{
  "n_head": 2,
  "activation": "tanh_gelu",
  "norm_eps": 1e-05,
  "init": "normal",
  "beta2": 0.98,
  "seq_len": 1024
}
MLP neurons of a small language model. Each row is named by its layer, matrix (down: output weights) and neuron, and shows model dimensions 0-255. Each number is 128 + 32 x the weight over its row's rms, rounded and kept within 0 to 255. Numbers have three digits each.
After each neuron's rows, "fires before" lists the tokens most often just after its 100 highest values on Wikipedia text that the model never trained on.

L4.down434:135103138126162103138117051180151114104079096093151198157165122150120154157088082161111079117114168166136128152105151099137122153167176110094023127074130133125145077151158156127031204096162092109152098139141171131106143127108153113109071153158077152156109145152159163165119105131168186097091116103167113117099148131127076181139088147065098125152126127109086143181130144144134130089127095106165115067144095132126158138099055098177139096104056086115164113085151135100176082138129163081140157118102158184181130212138130120181109200152084148140171163121159165108144155108132121114175142149116116179089113080146141113099103130160173139164078109096154143116153153098138172150134091136127094153130130100090153134096138138089118105138083159095145095130155185105074095103145105
fires before: ":", "\n", " |", ",", ";"

L4.down86:087112129167135105139102117158124081156078089133138135120141117118118150139144133110100085137171119081145100135148126092173134142157149106134154136146069123122128141152127106093088202118147152097126106141102157125183134114124155133132065132213078069176171133183107179169141144069112120133101133173125198162066179150150137128136186137147099095191161168116166129116143144139136136076095097125150153117108119136141134152096120188134128088081162110145159133128122136099056099058115147094123112090177158060106146142033072157160150179164182081111133198102126176110154194154179131092118116148141049199167085128143139142141148124097203169124143112081207109173151082105126140145137166104162084127125137152105084148148130118126127095127092107118146089161142127103121168076098164
fires before: ",", ".", "\n", " and", ".\n\n", " War"

L4.down588:136127116132137114082174128142096126102167141186158116107151177054080136146099139091118206114121072125156093133071136172169131090067089086175100127080126145161151090156177077140119123082083158142108133132110141121127122173109112132164161134119117169108112146145144202073115124159072101139164080107135119184172157126110133130121123145110111131099143137144122122133113168081069109155130142170172112153140096126160122109146117156149148175147158116141125105162077136090071178123172126124105147090106119160109122092162123117176079164159183190186101151079138141126074194149101154082140164161085157200152188162134106172152127126127187171163153132167127118168173171106119063102101139100127148156130162150102109098066146225075112179118169126198132129101111135157110169128075109
fires before: ".", " |", " |\n", ";", " mi"

L2.down515:150079108131171080134183054165095148126143106081191092192161127101161088139094114109099148207142154197129179109136170153141148111121133166140148118141137092073113146155146115139154144097116094072186091115133149116132131130209117129127101167105138073126104121166130152163116161094129158107161169161173172143098114153114115117102116201162105149105117119151137121091118182152151071171125113135137080085074136078151141088166118128121110159095109143124160131125130103150163090193111035087125126070116118132169131146135176079109084102126142124160131170143136089142114151163131175160116104113103180158170152067122145134107073121153150067150149084210126172072104134114132122079145115049117069096066142152124095086102068107142077127109109130124156097114136149074164114142163103
fires before: "===", "==", "=", "====", "|"

L7.down743:139138161175120154091129184166068153096134115182137074094118122106127119112126202110165152141074093146109134082078088154148106114161119123129103192116106102159118115117128129108083102085169139124112146147081186156146127134094136142217130117110127169148111147121120142154128177158186102144158111058091110206129136123132151065111157097110132133091147087101124106120107167162119131079124167115130113121099068134087158111133191117127169109246143086177148076086045142147131101197110160187065116130088132099114185076087088088175163129148138157085110104110088137104111097070106071139122070135102091080202081155117088137123132135126124095091145142140101129099149159180117106155130149115131138131157155166133100114126156145093124173112095173174142141075114098152130161115123154
fires before: " |", " No", "1", " Title", " "

L4.down743:127086177073122155108095116142097104107135158157142150057114149087143101081135132187141123132149141114143079125097153138143129144110102147131155119196073137167154117088105155100096121099218092121126167074073116172161145132131149120159172085069144170139118135051161127144110146163150055118165194100172114168082126144151146149126135075108152216154131120181149064220106138118156124142136100103132179156142073175103148092181127119100150111077197137136089143137149057108136128158098094151100120148165137106072137104116204124068156096104140116120099124107136107129136104142129137114092126087094127132140133118159166147126096131137099219068154084111129141109163120162137103152167125054134116141081144129075130097157135111121163133089131073165118129148122137075191179129146171
fires before: "9", "0", "2", "7", "8", "5"

L7.down379:152151092099150110146156112136100090110160137130135125147081093142153136098173149107129164125094112076110175188164052135085191122152127190100112133149084135086075158075122130100130102146176113107123135118164133095132120141101077099189126116111164231121058166100176071147125128164130116163149154140116111183098116123091194143110196151120103124099115140132085068114131026080143117089040131123074148151127103147128130159179162104103116128107150129131093171126096084106097129123131183097206139151208144182103132144148099108097175104129182162167118108088160105129118107113087098159116133171127120161187099149112151107216122136106138141083155114121132148102153141126130093097112130174132106136111079113142107137190097114133084114197148115156179126157102175146098152116148135
fires before: " "

L4.down831:127092095119114062145120061112136105092090161167099116125136134149092157113124146074115115132126136152107095130170107139156149110113129162108107098129112158092160103135124115127067131071144189142249128167134134114094118179138120095144164119176098135169146114183130157080103121117094122113166091123141102170134118212162184111181133174104107094109159165128080135136126145133188150109132094113041106084158107136149084162097062110125149114104157064144151150150171127187132085157128156115136121085131018146171181157134104119134117113133126075123126066117074116160116127130144133102127127129147134093191160157134126094113147115136148148057114144079106084134152101138152197138186148155095121148151082133094149086107148120078099061168065094116163083195168170117104116106096132
fires before: " ", " |", "00", " (", " |\n", "r"

L2.down687:148085126117220091113130108159098105152159166150178110112163121147173136085144099118124098054094154088138109085091148213085149141165180140139156200145076174132120156139097157111150175080132117122170192191164145155198147139168129095167184134111135127142153104166099152135137120112105185147123144133117131181148097139165130103139158113073064109165194159117151087142108178167114154109126156132188167108073113071186220114139139123124128106120090159125082161089146097123131103177169134153111122101144123175102164121140135155131115097111108091136109163107124119128099163150155125125113112130082142150146058129133189159108115124107155122056154137176114135082098129108156131150116124085117014079126136094119111146119124118163098128122090115164204141108170113136182115108185127
fires before: " ", " (", ":", " mi", " UTC", " Norway"

L2.down707:162042106116140077143154123164115101132144178146103058126141077195128150164086111162120184154129047137125057084199143172133117137161170147105150182064117131131112154085143123158108181116128141082109145133122121113144191148145124123157138107175184103123106161165138163184147090147082105137103103097154109161158104193176107068054149099107103122126191140094140143175073132145156134124092149142200177104110085145106188150114159111097132172139150098100124145106146141188156210180135132119127184127123127132140117071153111134123117101118080111111128185157144133119120176148134112146105091132146130164128124127150163128143173110122127104102164139128099168081116121105098131196119129118127078072087169110091151078089096097121077169123135126136181141085129172091156133063190117
fires before: "=", ":", "^{", " (", "le"

L4.down760:096096119049134142142152132170174179112113092059065148194138115108095163137172113153156178158132125172103146134119113125127150110160113125112108140133145170126123154144121096110120105128105068153107161134143128146128116169147118104141154103102140113111153107141152123148144110106137107130116150139115102000108161088130162124181131146107094151157069107108133089105177117058132121107119152138165112147156080126149112110124140111100142130145103101149108135127100107115136126198074126207137137161106135120114131113163142165138089121118088144126201138173097158145140137120185165106158158087135017145055159133117104089114153185164132017140112194173118131221114083171175120155090042103131121104119114113074122138120117137135109153097152183092085185162136115089162075124158161
fires before: " |", "%", " |\n", ","

L4.down379:101143106079104113173122163122137148151135132142139084150171128142123216136127095145104175080147082120096160108171085059121181152132098164134134105118072235102118115145086169144054152117133134124090119147184160113152202118131187105175168156118102152142086185162149148096077115117084115151125080122106179127126117195111168115144132171104132148070123120138119153098089085130117103099107129129083133181148089069133134157098072126095102152133078137145131095143180134128118119190124134085147097117113124145115127207101106162071124173160091178177089100088127153120217114137132125102124114164113170113128144080121160089152124137115064163199093137110150088129148138098115145042131118094078147147091108145106121082086127107120118083101121115106171112125199102174131125102153119
fires before: " |", ".", " —", ",", " |\n"

L7.down820:110070042103103129109111122073121152143147158158122123134126104117173165069174108122118125044136136123124161135090110131104120121168065112144113107130128135082075183074091136105125108168150116098125120150155115148103116151106096116166148170147207186120114122165147127138091126072107152111158127131114150158139093126140171080115103131118148135139171150129138092111144051128110183096121106111110128151091115181117138164207164100094099128115147177112093174103110105105111131099155233135187155146184112192084109084173144131068156127152118151107070167107154175144190123141098073159122114148161208143109137146094158166164233106099182123110150133120140144066173120141134122092114118129124099105141126185174124118224119127163091125093153134125157132124117196154127121150134092
fires before: " "

L2.down977:125082077128138117131153181057163130163056140156128161177097136121138126124108147120122178135152113104153126150105111128137152117153111111100110165164094075144109192096206179098115145142128150111036133125126108148069142174077097138172131140175148140120137143139114159118125164088093143166188172106140106176131115105153114097130123166110104172128126155101136118118098158165128242093125118126076094131107144149160189164094154098101124022154156109137066102166066136130102091085106204087148167090129118168120137110172062124168120061167146106123113130093140127179100116172135081190096130116172125166117123105128124114177133156069146163122133061126098156171156137120130130145074117118150140117131135148178141109130148170151107167119112104131107181088127112105030088100133125
fires before: " of", ".", " was", ".\n\n", " or", " "

L7.down919:124141173121055117103135058124173162127100089163157118115119142062165139102125204153146141112172104138145176090148122064011136128109134177102107116195159122061132111153084116088067133077138148128115116141119080122129131164081141115106135100117144123128185154121118139086150086078077072100151186138091170089180052128145135085120164130126173061170120095144140095094143096142119154150125104118135136108153120132102145122087141037114154089106174171113126106137121092070150116153146111177118133122073156099133081104159135115119157143103133099147120141090098098168162154199107080101107102111115062093138108147171139110118119146133163120054092109146121143189128086185130091082123139112093099137117136171107165184168089164147092096134081155115113109167153149148130121155135080
fires before: " ", " (", ":"

L7.down204:109109131108089147147096153158128121138114134120098157084140156082081150168125100214101166125143117106125140151108114140120162144117139160138136147109150088099128083183146133074135153050137169116095133118112104181069133116149128112106134100178082128136178035068071118111180075094133054125133106113075097141112147124143073093114100183100110103104070136159147145110171139121034141130071091082111145121170099134132116133135152033139188139066088155098073087085132111108128075115141057151136079087131169120101107122160092165118113171130105115140143120121141174121169116166152176099103119149126102083098130111151170144096133175164113102125115105146133114119076096213178193120139177144105164126148160112110185165130156105169154085138124108127140159135179183171169130148135129
fires before: " ", " |", "0", "1", "7", "3"

L7.down255:169156183130125097124125126154190136066102140086126129174094122103109137136080143144121105175128062170112120103085140143116171090134137095165137116140113106134142118154096158109071140105152105108073108184183171132101135194090118180125138143143099114071116098154132160152134103183159104090152163095136192123090158177105139188145156117150115126122102079171154107147095166167141127144110134204102135098125088131149197099147122113132161107129157055115130121128158103130116139117184167185097145148121041145115167141135107102150084103149139168179081117084087113063192164136025110167128098153100130091117139173135101123085132159141131149121101098132063099119145166108161094098130127089129111046208092127082114118196142137083143125175084119150093131179113118177097144168123143
fires before: "2", "0", "3", "5", "6"

L4.down473:076071103053096116169169083140162109120156100109141136102103136140140154156111088109125097082145129127097155098140075102115147110146101118090119120122126168158141113172130133103092179152184069106032121155097112098142153109086121110143138081140131154152121188169143124100122115083151083102143111145121103105085130115148148081144142141101109145117064122080095112121213090086186089125148128084074145151103117101115137128153105180080160150084071166144127152135152066123175127105088116097119111093131130136110100089124148082140104185047128153174090142107066143145164100148133110070124160151143131105175088199159159118120146151126144096117091164064129113148059127164137148126059145200142150140206167109111169162106149140075189102134099130105161138081193121136096102186121152
fires before: " |", ",", ":", ")"

L4.down1009:114167077133137152150124114090120137120153104126119150183130105166138196172121109130087096121120120103137026114098177125171194192087123127112112126140154162109178110129180102128149233146085149154111172145109139096095116102125130174130128146133147237065114124135173176131099158109116140103101141151095156132123128125116135082130144127112092094122122132154132142130066096168198159151145106135137100122088064115118079137098133134133146116147140121113126094134121112127151082126157117170104088134107108159101126120134136133148062148093124183058185119134128179094169174175178121120076126125100163105120057147141089126138097120109151174119167083181140125137147152153095048178137083116136148056092125175147051149074167128045137114117175069112136113168147169139182104117104156
fires before: ":", "-", " |", "\n", ","

L4.down263:130123155129167105202083146148078093104107101126146122133137144067134116127151102161104139184123109158162188103153093127130136140126136124172124091131085182127107139165123096137074192167073139199110089179184130112113165168134104091159131113097164174159123118112137128084074111136112113131156091164119162066185167123117145101100083167114148173099154179117144115096106075130155139076137129125140101120085118137152125054126076122119054123123153099099135081102152144144163069109064103124113180186103081155130133209109141162112101152103069151143122146122129156145120108139130082107190196125117097121158115033112113170155107157138091114137116182187148110086064135084129175154122059131155119097132110090144122107084147155144164122134156115098106130130116063091157118194127198
fires before: "202", "201", "200", "199", "198"

L2.down778:197133093140136187062113126102109143100114118158151115136165084108141088184078121119165105118090130188057221095136135121166179166101109122124104091150093107078094114174150108136112137140091101090172091095114144119097140078129140155161150135100139154117094107144072200133154133112131131159109143104117138035139111176104126154123058141161150101104103053130117123135057126148126142105136092144094174089127085050144080119157151076114180153187156110113164039174146067141146104139125115136102093120118169096115128158104127154180110155108169075125133149166125130172128178078151140138104068133091164137131088113115162112192150204143096107116137107121153110136160154166092101147130149118118096082132107171141143121084104093129075116137174158109118111150175177136066112121155162
fires before: "==", "===", "The", "-", "In"

L4.down5:131167149126152145185129049119108157144112143106111120123163087127068117099135131094096100123114141165155130165112179138118172118111112135113121023142130155136107130160064144167085100148104177116160167158092163090040169113155095122062137145120091129142178074147122156099108110108104124103141098121134142083162101137169071126154115118145110120088145114189110123115153114058138132139158120097080181110151086128159148138097055145174104101086167098075116144131133095140144107178152113107115148113109109168087081158161160096074106120146134107136150161119177151195128139138098139071136154116127185141192165085126142145105110123137048150167161116156049070104166122140100158139148123141117123114107112145100178126051144200139188077140126180138111158142207151143162118152132202
fires before: " ", "0", " |"

L4.down580:123167142142135117076155243142068122111141136138206093132124114130132157146141143172132131090062109079150085105129155103156145125074111112116145127142191192124124147143161192113077140172115103136098103102112170149122139149096142155199186134129156137103106167173137147095109098122149120106109141165191193076186142109134146121063145174182121150133172055104067139132094133173038086148122120170129162105134081097139169124114130118102170115139168127119137097208128136144162146070140121125149094177118143080089149097174160126169091116135177100106161152090127106133158103145121122142094114128092140107123078147165145146136106161139118165111153138157203158148118177158101139129135154093205119148131074128109138166115081115146084173086112133102134096149139074109106050110078113
fires before: " ", " |", " |\n", " GF"

L4.down133:118107167187135147096125099140199119092127116178188112152055102086074131149098113162095197172093153144118093094115160109133138098086074113153163160099162205169178094131149119133120159097084160194178164144149113129110099163107120150128175137154147099067171122125140178113138071106120093124115122090113126148119127087181132113096141157089045120108131156154090145174103130111134109096108194104099087058064088151109119127146123111105125141065135214142108111103103115123113209119156161140132138154134108135130139126158102133173101150098177149151081145156090154151068130120126123096123181175137136116125120173150108127104104207119162115164107070139165157154127161136157164117164161132164082118146162100106147106090117164076142150170185135110115091110172154200124201120104139
fires before: " |", ".", " |\n", "8"

L4.down337:141066101112156164091132124153138136130143167126167037134167072132186070108036108150129156136152138146079112100132163150126125189107142124175156159087103151115150106099165109164172110149132091117196110108120128098187157077136153182129087096138126200137180118148128101156154085112091090145111167138160114009088101145175152138118121154107132138110111147116131115144105141130093109126053171123136104092035163089113159120126211075182100121121151110110156097154161182134116161113155125133155108119135114165152154132089223097137158151147175112143121158168137097164106105129096160123134101104117160107088161080097151178178101158161148118062174142139125142107119184120114161138137117103154102125091138111082127113139087081125136104105101099092104169124070103106152129174156096
fires before: "=", ":", "International", "=="

L4.down513:138105136126137099153117197114115134144133068098178101146107133092161174150117148146163123130114131132141119093111169129098163196161160098130096150096129127113131100117125144139137105145125166118116114121103108223140078197120141142136163191090141119104117136150140175085109060159108151158119126164120099051091096127099123105066106140144175144124139169093110070128137135125058169107093153091133092148084111147125115141131114158159174137146070126131127212049079084149106072151077142111110176161102132098113092117125172154119156041134123156120096137152186138129179127140089093084130153152164123158136134126127113160148129122072131182156185079178146151068178138130144106134057106116123141124098142138144061137164165251127136144082152171075169192122134128110111081129127098
fires before: " ", "0", "2"

L4.down8:111115149125100083143130170165043115113138084160072098102142167098091152187109120136163177139118094152160092142161090132183071090099093151103117153133142136066138077136148144121045178121162103134108144156141135161167090192053122156174119085137088180115131119121130154125132142139096106118117066114116158163165155139160120085122194122189125101168125090117135089110094195137145081128088064114113144164161137124134076132176121170109156097128167077178126147189116142090149176135156167143152098084157112119129180123128072147142143121172092154176099200092117132107139160142146108080125157169094122136176150101135085136172169113112129157077092157123163090155151135114112195084104170106174075148162118100076103107090096140075116155100161123158129108124188170156099172119101123
fires before: " |", " ", ";", " |\n"

L4.down808:156105115082117095105160089115113075115146079153175111131147142109098094162098122065115157153130135176107162171113159103087124129112085152147202148119178107028099097154166156134126148114162126080149077074131187159136112149127110142161103152150132158168118113131121132133117076119118124138156150178105138005108168172157107158068103191122145125077130130123117152108060138103101116118158128140051095071105080080122148137159199109179110093123160110160137139120113106101192125199094129139158090124150168148140137105088130109114091231133097099182138126102149071136194146111124098152102150180137115104180128091113156140134065169078145113120119077161119162123149120118146154044104140122111111115105167127152133126123066097106151114141094140121092115143145092143131138180140093
fires before: "=", "-", "==", " ", "In"

L4.down230:149126059085133045131062082083163090135196127115113158169134134158131136148110130149073057182148113138154138113050133136131180127147143145146114117103179115058169148179098134113119150163141085178103100150126157119074088138133113175096133168148190158174164152103089157127120101111123130119094138052184154085070116148111163138097097109083147132107173151146098135137114107127136110104118091115153113093156152135169066127173115109113140135102204097118167129158171132161168158118143116105121155146142161127125116131110191157126110122138150095122151190120134126061179126090146088112112156120151143189115110155061108090116105194062129087086085135175105087116120093107069208131159122190128107097173108139164157173137152135150063123118121153137072115100156146100141157141096179
fires before: "-", " •"

L4.down863:093081137150093151162135124072156082122128107157145124087100131121140175147055136107120150081108118126150102081146107158127161119170060138107151129135135122119151119124085118110138149127155153103179098157178154097124204120117094146144131213164090141156122147161166178102116167056125076165109167094192068100138100130094145101091137229116095067185175112112105144145138107164138153171144166166103141125093088148136137134149145128137117089105146127132165131112101095129085070056146107115143174089106128085137144112135135135155099158137103058117142169147120135187138192183155156133112106140079133155153080183116159131083226194165127143165110123077160101132162160126127090174102097076085178122120151087125153142110215129114100182104112097121089119136154172137134135124115095
fires before: ",", " |", ":", "."

L2.down341:168103140145179139077169129118138119103122140128131093172182110093139071188164134110147137118112112126084160113128138170161146122100084092139135137127118076071102189136212145111066134113112098091106121088087096147107139066140120174151114163133118124183112120193103187146111126172105118119082177138119113061126116202110135124102102225139101145086102090134139136126078114185115133140121155134102112077102078060083146140155174086178177180113117119161122103148089115105097077180118143103108125108100168124115138133108121072147142129113195107149140108087117106147095169136133195145063100147096099134212091087132115119196093150153105158087092119156120164101134147142126123114086104104127119097134107152148102088119088081110063091140183127124166077197110174129120140159173159
fires before: "===", "==", "|", "====", "In", "="

L7.down514:157124153087111143178134138139138074092157159117140052080110187110114126138187083137126123144160160110131114158167124146203160108125150168118156121136105088123095181136142112118145113113035109079114080140106108232090162155143064194091113183149142120101146136151167064160168116162105160150098142168073133101184093110076095110088120137162075109118091142105158143146130103100172139118130156056097109119078150201145157105157115125113108177081155109087082132119084117118117070098062098111118150118135080138133104118126124142085053099137156140128165164117149198179116067108177109142168129106134145116128146142170174165147148176130130074126125097150156144108112126178192130133107135116121099115140121136184118162103127165168076099108091122125134151132177133125215152124118119
fires before: ",", " the", "202", "201", "\n"

L4.down407:165119111148146139109167092136129101163116146159209012068099113070106145090135183156111164089099134135162106119110091133150109145147103105144119061142120158172126110184177086131076102143126158173163130101152143139118153135099099146174116103116136127078133220116158163090173084130158130135130174118192110160099123107143110100100147160142153144112121109091153135160095141169112124119089163131125108185102110084180160086168074126070176083136123136086126037174111137128123139130148194111133187109142142141105140108199144133125105176116137138111129142092100200193098144142130112125103138212137124093158071148137101125191147172158096146146121101108183137145139168122072095146108125142169103118119118111115095083115120156139065100107138121049072115125126124191098105111106171
fires before: " |\n", "1", "0", ";", "19"

L2.down112:151056117135147090106180100202124163146119132121195088134173127131189106163105117153129168153116133156117159077163173155123107081096118136170168136123111103077096145133176132152113168096136108088149119089130138035174173070178198144164161131141149121164071143192125125135123107086143161112146157127157171164146117194105101131097164134127099085085160105134127139143068173134133124169108134161117114090068107043103159100133141086128117176133144171135149122123121143142108116178148095102139155089147126162173148139098125076132128124125125103157124133124118078124141191158107153139089076118120158156145131091117144129153129120196124127108153128164131195079132113110080114142165122107109039086041141132097082095113074050125095146142153110110145124093138152050137091071175093
fires before: "=", "===", "==", "International", "|", "===="

L4.down76:098113099031094135135119139133158167067133069168140065162151168105159125118100157151142124143141100140095139144132127119111139140155146155132128105161156153106138096105108071087099119123117111117142112152106087134099143221165074096173109100102114185081137117087163181162107051146142105172162128153122127000124125119103165119146158125110083167142082174088133057103034122093141168123102093102160101162103056144109153149144133138129150115128103142133157179135070130131131154155140151131113129176134098140138110110052101153094136109100165163113073156132103118109147166130183121095170120160094078119210128130154143057150120164092128119104095085102154102136207096123147123103119126105118133112105150158154068102101063159137143151172173108098108155118098097123116159119119161
fires before: "0", "1", "2", "3", "4", "34"

L4.down1013:142080113159121057120193184184087114152134158145139055019092115079147134185171143150152145101088138100129120102177146189160150080071126138124108143115135224137112149147156169135085143163166140187154144131117142140121153122112133169187097129134117127103131136171117140080142161175088144143151098121186156135160112092131121049097190169225163166138208065136139144138110160155131099156137133152106142150146107123139133073110097180076121118112173160094146078197105146161176129165141149143116152116117119086089123093133118099150121113141167139139112161068123119147145089177139126097085167152125124084170148158116147147158082115149110176117137181119198147156132122148127128127098135084148144098147137128126127151066097193127094152109107132091132125140158126090110108063101149
fires before: " ", " |", " |\n", "."

L4.down346:113126126165133134148158109104119139117068110139157188127122139089073133111147057156104121088084136120182165117138154073130172070097091100105118115137130170144094136150139122117101113149157110200158176157144111095168139077069096173204103131143164072095119170155093131148073122088168114049133117100138157098156109092194117119039145146144110142132149117122154197144178097142181130101118131165143124114142080094125111122071079139127089071092165126119120094160130164118099124106111163218111149098137085135115098165118108072178122105114130162127164132167115130185092085117107134131058138099123131170153120121162099096134144089131152155101163108160185119136131154120105142144144088031145161108145173166119078116128191156128133165132092136059154098151103184108162122115153202
fires before: " |", " (", "."

L2.down848:169154057080149116127106209059057089131129111151131157093083111115087191110081145152135102133105131129126151123131120107133203130098083096093107121107174143123142110119161143124126078182134066181132088148144119218107096155094146201160120121096157191119134163090097126142142118136175154149185166111115065154128141123089178153120097122098143166133119063133094143119086099146114096106136085100124142125114085182098131155087152077170125127130184166154159086136144124131129065116118124107137089201101124111092131108088127113159113141116186157133123124140123158121117097161130128136098182143117131131175039147114040085214164143117142141100123068109130096105157138134113169104127119094114186144158075119170114070151145104129107125091140092128170115170150099149077093082088157
fires before: "-", " is", " =\n\n", " and"

L4.down65:118153117137169137153147122160113138122131119126111173108144126075086109049153093121144130077145139106135151153124112140136171100050150098131132108139158128133143124128124171125108171171173035146095126093100108109158126083123109191126165067183036132169148125115129167047135152173131135130173068093104200159138102105143155130146170161147159158105144161133126112157181118101092058131126093146054182118151120128116103114128104152145124088103102093137134137145141108059142117133064103121171154101132160085092125123099119115116187149102170119174138193098181111084118098104061152121141159149059121096172142103111138127156095154112090124092128149063160103121171166116122196130155162127104195154144149166101118165208078161101191122130069112156172115159102116138125176135141164
fires before: "5", "202", "1", "9", "201", "4"

L4.down53:099133098135082130122121156155125113135093083147090168136122108127143120102120162093156115121113128145135145062144133070141142094078132122065148154106105168078170062171056104062017136100175135136121168078142098098164080147106168136125118098180180187114154124135074186091096173127072141116111132111129111109091146110103131102082080173084170104169125108136141100157098117129157057190135161137145138129117092157055126096189142111140147118119153080117116118090150127152138131083166164147103103143111117087161120150175184111059125137106092143106079133167123097152114144143119148129151113128129101154121147166147147104154127167094152145086095167069159146137171123148194150143159167161160087172165128135053161150128054112098194148134137179082097117128165163139150090149073162
fires before: ".", " |", ","

L2.down354:135163126073144105140105098156135121127202137082162146152112137130114121096090122111165145119113144102131134140096133122107073198111137097158112170125172155142160090093089169120137128117109154104133134135064084147121072139137110128186133158135119156103154165100087090134102174119141231129116130147150095029049078135127113081141177104142104190158141212137176066109142156166112107126101144082144109198119139107139150106082157140152151136109143151130110123118142198147177148156134065094140115154115161139136166053096110131152131111098150143107164173126077098155093087137134174054178165151138099086107142137118124111123108161141154116150174102144131105159182129139179121110157124062121184185129111141160103112142122187090186125113151166104103195110093050124189085133131103
fires before: " |", ";", "–", " |\n", "th"

L7.down317:157128134166134103105150173091131142090115101127117145138120080122105158136174149183160121132075112099152120193051139059140163162083156085174137162136142127134102143128118112078138100144078138133082148113071124191086120173191106142145186179128092158135090154115156159113185083143157103194120181103145065108139164104146121081146142159132166099127155079125131125163139121139145147137173101124136083151161090132103127044125175131078166092152065108093113145179157164046180137149111088138116110152086127069104153091137087106177082152141157074085167159115098134166160003133124203154090062086119109114106105131128120126104114146129148139139091114165087116134135117176140142085148125132120158116125084098111136179135106117163166131075138160157120148103124114144125115186119162
fires before: " |", " |\n", " |\n\n", ";", "|"

L4.down192:189099030075164162152122184137152114147158132099177083125171133084175177114110146124115084052091126133125155155103203150111155179080099084108168092166127156147123105130108165091112094164132176138136064112092124112166124104157100144121159143112135200138127104142094127088093116137141179127064169178151135110089111080157180107114111168168091143161128152153064125177105119152138121147086076130134158094094121116151174147135112127090120123107152175136103130103139089100139052096090164123127132108105169096117111079151158176125130152169137154126132174114096152129175122183137174178153105142134137109153066099104130103132204152074123106097108065107154130055077118144062164115062100125106142124100106135158155117160099104088096126158133091107135081153119183069134099129087146
fires before: " ", ",", " the", " |"

L2.down308:136071151035079154089111122145124083132160105105121207144141141147082113120091162129131140189099104135124100104116095185171143135115097132091137180152139150162201139141123052129119132173098098125105149173117150154127147134112128171088119121168117120099202163114147112105140180104115121160134202125124097136101101101130099148127160222147129174131176079133133109094132160079140126158133137115117123122129136139123107148124140109103112161099137128108067124108171198093172106093113114109119126132092111115175175117143194059143113138138184156129196131132114100101128089131125142170142071091108149117151134180140143107113139186110139112081122123137087111138140128136179168107009133079118147186170096145137170137093146211011142172122112082156125150139126171127078109104110153
fires before: "0", "1", "8", "6", "2"

L4.down772:096098131076131092130077145133108095101128079134108122126121165120107169130102133116125133132149107164131081138153064139097117098122077132108091118103148179163122163194096132117102157122141123158095083164161104098140145168080166201152188062166162186166125149122106117097114141122133114126237048194156186144129123175132142116104116181141138121102166114120096086134132130082113143194130134085052104137150078083127140108148129124124100190114119071162136147128131127094145105144102136077149123062146099135147122107085125166113106182094119128166072141092127120062163188189167121052134126151131125097162158153119122144175147176133088148139053152124144121090172156132115140059106180169153135148133120104100119115134128105092154193203131147100103169068164092158118150111095112
fires before: " |", "load", ",", ";", "2"

L4.down625:094114059073142149177128132162220067156127104134175104128149110089050093108159143111132094121143171109139086136095156132074149133132131169161156072111116205158173157174137131161123111138157118150156158154118135118110137143165138172094051113105095117115163084157100173146120152174183131137136157132138119125057124138120181166139102118135128099123144148114128168146126134123138179190158160146153142135116136149125174144069067097127106118113124109092120154071116152104189112132118160083137162080096140176097109154111138119097037126132179134124152167140130117163112119113112142113181184142155105140170148103120129103114123131059112159116028102106087136078208147122170168113103147147063104137152120116187047140116171165046083146135147140151178111120097162103168129111127147
fires before: " ", "0", "2", "8", "24", "3"

L7.down423:168112096142171123154153068118159090144138195126119122169166110194106132157144089151097124102138111153141144161197103138109159080151139145081104057106152087118150119139139158124096048146142103141126110145127126099120089144191089103106124149120126095144126144150130119173134102112138131081129111124114172073124133143139154132135150127140097069112131149111102128089136107142156163117175087164116174094136165181118086106082112120116110118118123155095160144147126183101149141121074087087176141116097098148163173129159094108143098098240079079168205111160133137103069075156144055137115100096117145139157132119053175097071081122177116118134130138115071076128152101150204128143126057137080158070110083119187131063097072145103125138136073134153075160134129105074169125089151166
fires before: " |", "–", " |\n", " W", " D"